{
  "n_layer": 15,
  "n_head": 7,
  "d_mlp": 576,
  "norm": "rmsnorm",
  "rope_base": 10000.0,
  "attn_scale": 0.177,
  "tie_embeddings": true,
  "init": "normal",
  "optimizer": "laprop",
  "beta1": 0.95,
  "beta2": 0.99,
  "weight_decay": 0.2,
  "warmup_steps": 487,
  "train_tokens": 663400000
}
MLP neurons of a small language model. Each row is named by its layer, matrix (gate and up: input weights) and neuron, and shows model dimensions 96-223. Each number is 500 + 25 x the weight over its row's rms, rounded and kept within 0 to 999. Numbers have three digits each. A neuron's up and down rows have the sign that makes its largest values positive.
Before each neuron's rows, "fires after" lists the tokens most often just before its 100 highest values on Wikipedia text that the model never trained on; "fires in" lists the words (lower case) most often at its 100 highest values on Wikipedia text that the model never trained on.

fires after: "| ", "the ", "N"
fires in: "team", "state", "university", "party", "entry", "olympics"
L6.gate274:474486493471515508458523481513485526504527544511545485491471537488508430487487497524508512494492467492497470493501527496503468516523515534456481503502445543462493465506484514531496520485508439498506490469518507520458484472490462513485488495467503523511501526497482503506509484481502499501513490523507580478505481464470501537481527451498483442511523518452481491503494498529511461467503
L6.up274:483477530513553447451533513504544564532493512496509493500551525478497537509488499536512490522502531507447469487535469455471485507522499526466463495501511492526486494503526499513519523504528507536526517464534500511509542490493477501514512477501474446461497476528517482515521481495488517502464512520528510472485488491450520497478516485464530464471524439502494515546462530510500508543515

fires after: "where ", ", ", "which ", "the ", "The "
fires in: "he", "she", "court"
L10.gate219:479462543496497525421492508506442506474567537466489522499469487504525470520517490482525506509507472500489505484463502501486519518493533500476489497444507515503525516500496526477506488467522487524494515468493482549473493554468475516511498534506485510485517441471470460488492476502483477509524489449508532491498518525498492541509481574460502517515494500479526506509469524463553516514485
L10.up219:490460512498520485515532503539508480467523446479492538461470517496508515513524497535541524505492506463528495503536515479494536448486484487488478487516511515533549545539511502473472515515505523472529461477459503487520464535471556511513484473495519468496490489508492508460496472524481467449514500455525472454474553483494511497517462490480546502491499502516511503454497526500479532546559

fires after: "United ", "\n\n", "), ", "an ", "22 ", "con"
fires in: "american", "states", "canadian", "oct"
L3.gate404:515523521510452493537465452468489493504519546490471550446506501457528477494508554461490471545479489466492532501505527502494515501489490475530464516482501501510499498521569519474501490531523476483543487547514506503534507488542509517507492513491482468501532504513518523543518506454468542500524505551513489508486511483493502549497503510509502514481484513461496498482496472494477515499500
L3.up404:525485466505533509470523448499523506489522507480494497439481498465529478486469512516554519501528452514526505546492519492517503524497482485517515483478468499515528554503497499507507488501471504495537475511464487496530448507488535484517504492483483535545499519473488491492474501523492509518480481478473505515503466468545494514493550476505456503515521499542475492453474560489473493539473

fires after: "| ", "; ", ":", "direc", ", ", ","
fires in: "9", "8", "just", "91", "directly", "82"
L9.gate21:573514517506520498485458528481479488472492504509477492499539503560500502530498467518452511467494497507475494491489517508499488514557490494506438520505525529498531499498467502496490554493475511494496505528495453512495511533530485510498485481515454474497478458494482452508537535507532484523498518510523492512499531482529457517513493502500532467488528512492465458508536488488513419509455
L9.up21:471476541492512477508491505490497564494530501524487510537480457485544508481471500505511495494475543468460510503531469522502477460480495498496528538560530469486442517539499533511534510530531501535463483490507487470498527539481504486476488503484523475522488514537473551531455517500504485531466487510501490482461509492494446500517481524491472484473480457531477523484520496525488470458470

fires after: "| ", "P", "F", "L"
fires in: "1", "training", "pepin", "episode", "li"
L6.gate358:477516531503468494519526537480480454499505541516540526548518524517517538471463474446507506488446543497536542551494533501521490455529502527454542468448511532527536491516477520500547495504477462536519485502480511562462518523547494553496474480534497534492483508535471510520471463466545493523524479491491527507507524506507482530485474523496498493513474475532479517483490482503471477529483
L6.up358:505492533509519499495501485504483470526511531533527504513473527545494510510495549458506476481457551469511498520539501522491492506541534485489555503475513493461498476487484509495488528545521500545466539541484471523479474469503487537496470445496494533465450539475513512506516501473511476488521478489499508553465551487527471518540512475542483490505500489489521491514509528490485521490520

fires after: ". ", "\n\n", "). "
fires in: "the"
L3.gate405:473527538525531475482526492508511504516530491456458510474505471496502528473542525491511460474486445473465545499548502533504500462562488519509433497555517510511518532538512511508512532521514535481525486497530487487528448534507478485506511538466524509485513474481497507460512469498493513513523471530520502543515500497491486490490474505507504497524530539507480490484456460512450508461484
L3.up405:498522466448532483490504528452471498526448506492528481516525472524459516472532494524535534510542526519481530461491496471509490505512532466451521491547525515542469497573547486453471506485481520500497495501513490493489533450485503481491496478511500523470510442504498465517479502467491489510508503519518476534524506499519482510484444510511482464498433523524467506486497532517513513504491

fires after: "in ", "at ", "to ", "In ", "through ", "At "
fires in: "the"
L6.gate575:494505492490487463548508458484530548503478486507482477499532510466477503494489501494511487501491487518506583548513512477522490460527459475474493513559491504504509487546482494507517472503540524480503517493531484520505502475540475473500485554477479519435527486488481497568482481527486466524487446478521517486484490503498525487481466487508493483512503509512452493490442485498489511453511
L6.up575:481515497494507502499500551507478488517468507527564502512520492542498459518555527506486487561540481510527480494470494507526489476500559496509527480445551484470504515469516516492489474515460475514479510494492518462463507513515525529507526493507454501510490488474529504536481487479454494475479482488448535510511523429509519483527516442510525498469467504525488496470526501501457489483543

fires after: ".", "(", ":", "| "
fires in: "2", "1", "3", "5", "0", "6"
L7.gate403:477495534500512521543490510464534497466495489511465480520528503501490504472551501445497467501482490484522496447513522534508500514549492502470493521513522513491469547508474447499464508518509505472567547524504503480509444488509517465557494481498505458462506448528501451542523470502505466500518477479531514527500496499500490488496476477526520506483529496495530475504481530514533495506518
L7.up403:514441504452493504558465534538510474474483538514510466539529490469460533493520513459510496524526481529489488477551507488494562506531497502463526520497524504517506502470551486502526536501515519501538541506519505490472554455488474531501493497509485524480468482480501526487551559522530504532497520522489466473478466501490481507488511503501453497495507504496513528510484544454490485511498

fires after: "of ", "the ", "in ", "| ", "with ", "to "
fires in: "the", "each"
L12.gate446:531448494498485502485522458470502544494539522537560481509506483513516483499515482495519509460493562493505521485520470481533440491549486500515464488508510523484526512495484524532528501517445518469529480451467465468517506523497514506531447503518531500488518483490524483481512482499497530483491494515531521498457515478508506523511534504498458498479528485499462486475558542522503464518507
L12.up446:530505463468462500495497486517533434522458482491510499480554472486514522539477489505527512475491496496502481500482537461541533451472469510524498506470500530473514533478505521519516512476480517481534509497543470497523465551514495480485556462501516531477479502467506467472511486517476457484535506464508516485554518517500480525515508504463514529512462514500487519505511484516464482476489

fires after: ", ", "is "
fires in: "a"
L5.gate345:454497477509514444485514484496492508536480488501493503463485488502504516488532492492502552527470524455460501481467507461527512473525477543512481514457495506551483495483480527537483503515498531510522503519542507458525501517505479470503510484481536474528462525524494503547551477479476519505531522467498475459516488515503539517549437502501494518523487482502499547541509497515568501467434
L5.up345:515484478526487491539515538473512470526505467509508501437477501541469470517519525539513522521476497450491468487501493509554527485519496478474554538449526481537467484500459552490519517514528536506519516495550491501498497494506514478519497464513508491484504498472546542488501496508493470481435522509502471472477529477544465502530467470510465541521492496485503505462478503541499505501500

fires after: "as ", "| ", "with ", "for ", "in "
fires in: "a", "an", "3"
L5.gate34:434529504506456497489482489506518501536535524517497483485492547515490469502538501455491530505457508479500531458493531511509465534520505527510473504491495493505485472460525516490471477491471473538524485498456502505478519488477470523474545475456461525479517491538512462513517523532538551505524482485568464502454507537466497520491507511555548542530515492450500468495518522511525497528492
L5.up34:511521500522499499468495493519493518482562545531528506490513477521516499512451508526482477557533530474468532531486519517512480505534516497529511509472488571500529504494522490522507496502534480523539522474493504493505480533522462525558514470505480469487488506503478529516504477481489483493488452479498473544495498499494474516529514498476559461535501461532485535477492558532474495521487

fires after: ", ", "is ", "in ", "of ", "signed "
fires in: "a"
L9.gate217:495485516465489517501504479530486555489581524497518495449491504497472459468535494480527511471469497541493499516482467498508527513535462501506524490529487534528511452492501505468503486483508503481493447482459478443511492508468541497527525474513501513496533504494519501512524500495541493487521558508494511486493509475481503506523487492496478520497472513532506544491491477457504495483472
L9.up217:495482514483466520459524485518484483525457526492446509489495525512492523467515479474477487503525504492463499504439514489499496521473531492527507505482511490509537471470534500528505511475465512494502509467503512522484530488497519517518524502477446518518514492491510530502497484520493552504516526454484510485534513472522470448536482488485525524511461486510483477476515471503524446500501

fires after: ".", ":", "Wh", "(", "9", "Bec"
fires in: "3", "6", "4", "because", "what", "when"
L6.gate102:492498501530546477527521496492495475487540472561457510486504489569506534562477511520527533492479546466484509454497496508506500504483501545534497489515532512473495500506496516512495526489441502452471540531560460540477491486494496505484520507495540502485538528499520502486490492504524483530500518488505530512476486497494511490496490474593556522487533483503498518516462503495508482488521
L6.up102:514557504486529511479505511482469509486495521509484452491525494567486471473483505495502502501481503493505511491466508502546480513498498542553523469475503535458497463478532498478485475470415520524508530479481497485525509558489497525478538487501509439533501520518514476532514496535504459511503563493485501510499522483478526474452481498506503503529499509507526480567508525536545486474547

fires after: "| ", ".", "; ", ",", "u", "("
fires in: "6", "62", "6th", "66", "63"
L5.gate426:486490494483519449466494460489489483482473494549501498531514501518524485523507503513467473488528495521507480505452498491507534545529517514520519502482442496528513479477550456522439514499496534503542488464496509529516470493497493466485499512513478484470519486491493509496502535501469533503524479460498498490529526489512514526462492463485489503509512457515453498517579477505492526484457
L5.up426:477507460506460521502553438472477523478529486500492517493526482465521462508478478508541502456571514479476499448466527503506510527470520508483489498498530490510450552494526462508512496498542507499522513489483490533511483519501488482475497470493532435493514500482512500495535461501487464494529493501471495526451506495510491506492470522505484549516525533461503486484496460496526517546491

fires after: "\n\n", ". "
fires in: "in"
L3.gate209:486514499465496514466516491498519476524440545486452530487523491457501502507483523526476520467507506461518493460502478460503532448503506476495530526486523453494493533539507502513456511522513490489468496548472497486520510492475526508492517532487514497510533530478548496489510538485478557458489510485459446502489526481489457517534530502511529491529493537475490488468490458521534471490542
L3.up209:484478548516499461554498467485500535507526497512476474492486526512489471502483504493515511469500539564493525520537491544518496514478527455517523495501494512474467553510474530478488462545526492501498516507524490517507523512537471495502505497515521528499504495518484474510485485482529501526499493515507531495488510510448500513493480487482443556456445522521485525524515490464497568503521

fires after: ". ", ", ", "\n\n"
fires in: "the", "though", "although"
L5.gate274:512579504466506490517475538457487514508478459491506507511520435525522462542506494496503493538568495510495583475481526486520502503523482481509474496523445533529520478517533502488566528467460484514527494457515512520474473501484517492523518478466498521486464492520502510494488516451500509502557549483516503521508479546475491497524487510494490491493487522503484533493472523498462497481510
L5.up274:501523519503468486507538504534502500526527484505505490490517502459477516447506497498487475510490484533512526519499502466511522490506562480487508510588500519467472478558502501517472482551519477487504531513481505511528511481437486476521500513487476477490494442462500482488510501541511511469447483513521532481496516485474500505515521481522464482553501499499508514517488441491507531507511

fires after: ". ", "\n\n", "\n", ", "
fires in: "on", "of"
L10.gate356:484526510464514481556506511497493507492525491494491489509528500515512484508452484485504490508503470470536484542467480464473529497510506520517504471537500534553478505467496481526459468493460477520519465495516534551460495538490543519513508500497461522522517458515502523509491543470519505512503479530491447495541520534526522488511480492495527481535493522528520445487481525514464502549470
L10.up356:506505512512505506513531520467475517533506489486446476491513488504490532487521554511506500533511471491472488519482538471500517494554516526501491504547533483507529493509498502482513538522458544492464490504536484475491526501480511524515522505476517552519508500517537484452474517454478526500491505499497498512523488508498501468441502484501511506513461483489481498484504566468536504497482

fires after: "in ", "on ", "In ", "On ", "4 ", "24 "
fires in: "january", "december", "september", "february", "october", "march"
L6.gate75:486529477484474452492534521498492550523505499528464474503498511484488501491511488482497471509460499532544472548450504490471521458530485498517494483526482511500502491505463479506498492490515491492535508524505500491511476504507551522515492495491501522510501512517480444521481542503508491514504498470480474467482556526477507480499508478471521529499500499495495482491484491468471498531468
L6.up75:503519488521534474506481591527489498465484499561518482547539491507487477488518510497537466494473461471444489508469521520507507535510541481534504506514476493518495499480467502497493527499539472526506546518499528539506478536538503493496468516510540502464495473548502472516489519505503524538482508485507464534518504442499490478511505461474436505521516539466488475467531467519486494494497

fires after: "- ", ", ", "by ", "| ", "with ", "of "
fires in: "john", "george", "robert", "michael", "edward", "william"
L7.gate365:467509470498483546475516498508507538474536461487441521472475525534529452479490497508516494469482469455449465498482464461502506495517504490547523525488518604477507455515491478526521519465462506498491551493490538536492493534515494488492555516507544498484511521473503479499487498444450538499507525485492521534532502492517503534493490488483511478530499527510508505526458517493525490523552
L7.up365:498496520430453546502519484512458501465507474569532461491495523497555469506470538501486491529519515512489511502460485476495435483514501522486527509491503508501471486503547490461482463513523529482480494510502499500476524469493500480538524480517494474525516481477513510458512503481482504484483519461499480509466543487451522511516518516538483479544488481530484485574515478484512455501454

fires after: "of ", ", ", "to ", "for ", "on ", "in "
fires in: "the"
L7.gate364:515473449471519458522492520496487522496490483461508457478489544463507497487448551476513479507497524490474518508491491521556489483494454487531481512496510471488490507406498529527512464468522519469533511448537506513501487509532477510464543488507480526483487528479481526509509495478479546504497507471478559530497480510510497466497500481488489465522502540475500484446547527539459480468464
L7.up364:523489484508488515496479536471541518455475439527517482494511503517480506476479510472520547491517536471505500507501513488514487483444523463527479511490478491512531467502442524489482531542472509515518493454544497439547501521528507456471531473513480495497505473505514510541537505491502499499471501536426485535508484517510478448504523498481498486500514490484482492466540489511443467499467

fires after: ". ", "At ", "at ", "Following ", "\n\n", "\n"
fires in: "the", "however", "at", "after", "this", "following"
L12.gate52:491481533435494496488522463454465474555479494497523501466544515481472485502505528479507524497488511519494517462506528503493520493496470535487469454487516515527535505493516491519508489511517508473486471514553499513533514544503544453488532551495485515504563510514517510508488514475504454475488509524495545488480511474507523510500454498476508509513515489481468548524462509489524464446484
L12.up52:550547492510517492506537491483515511534517555528487512538556515465449494494471486479521489496522543506523511483515508484483510523474487501513453493486522549483559505490525498476517502489462479517513494514482504500496526471541488539453505454479530523497501493515495514453517518470532464517486490482526462520475477532485493470475518523469501451472482529501475500474525541507524500486477

fires after: "| ", "the ", "In ", ": ", "On ", "– "
fires in: "january", "most", "february", "november"
L3.gate499:471471522518479498513536490510503529531452507478512495491527509517503472513507493516518471515503484487487483524465486492487475522477509501480453526518539480513474503529507476535506500503512521489483552541507503499502492486479500485510506516497504476526520517514524457515462518508420533518490483488504557523502538472496499504489513493520481482542434522493476496524497499504489500485512
L3.up499:505502494498550470506475509462453455516468513524497521491504435515469504475474456475530509532511495488503504505497544489534521525485491482476508494502514513527499460457511523453503490469508492563510495485534497492514515503473498528515541535490483490489482489522511451453471525450530484463492542462447490465504518506553467506511474458479532486523498503536468546501514508547501474489497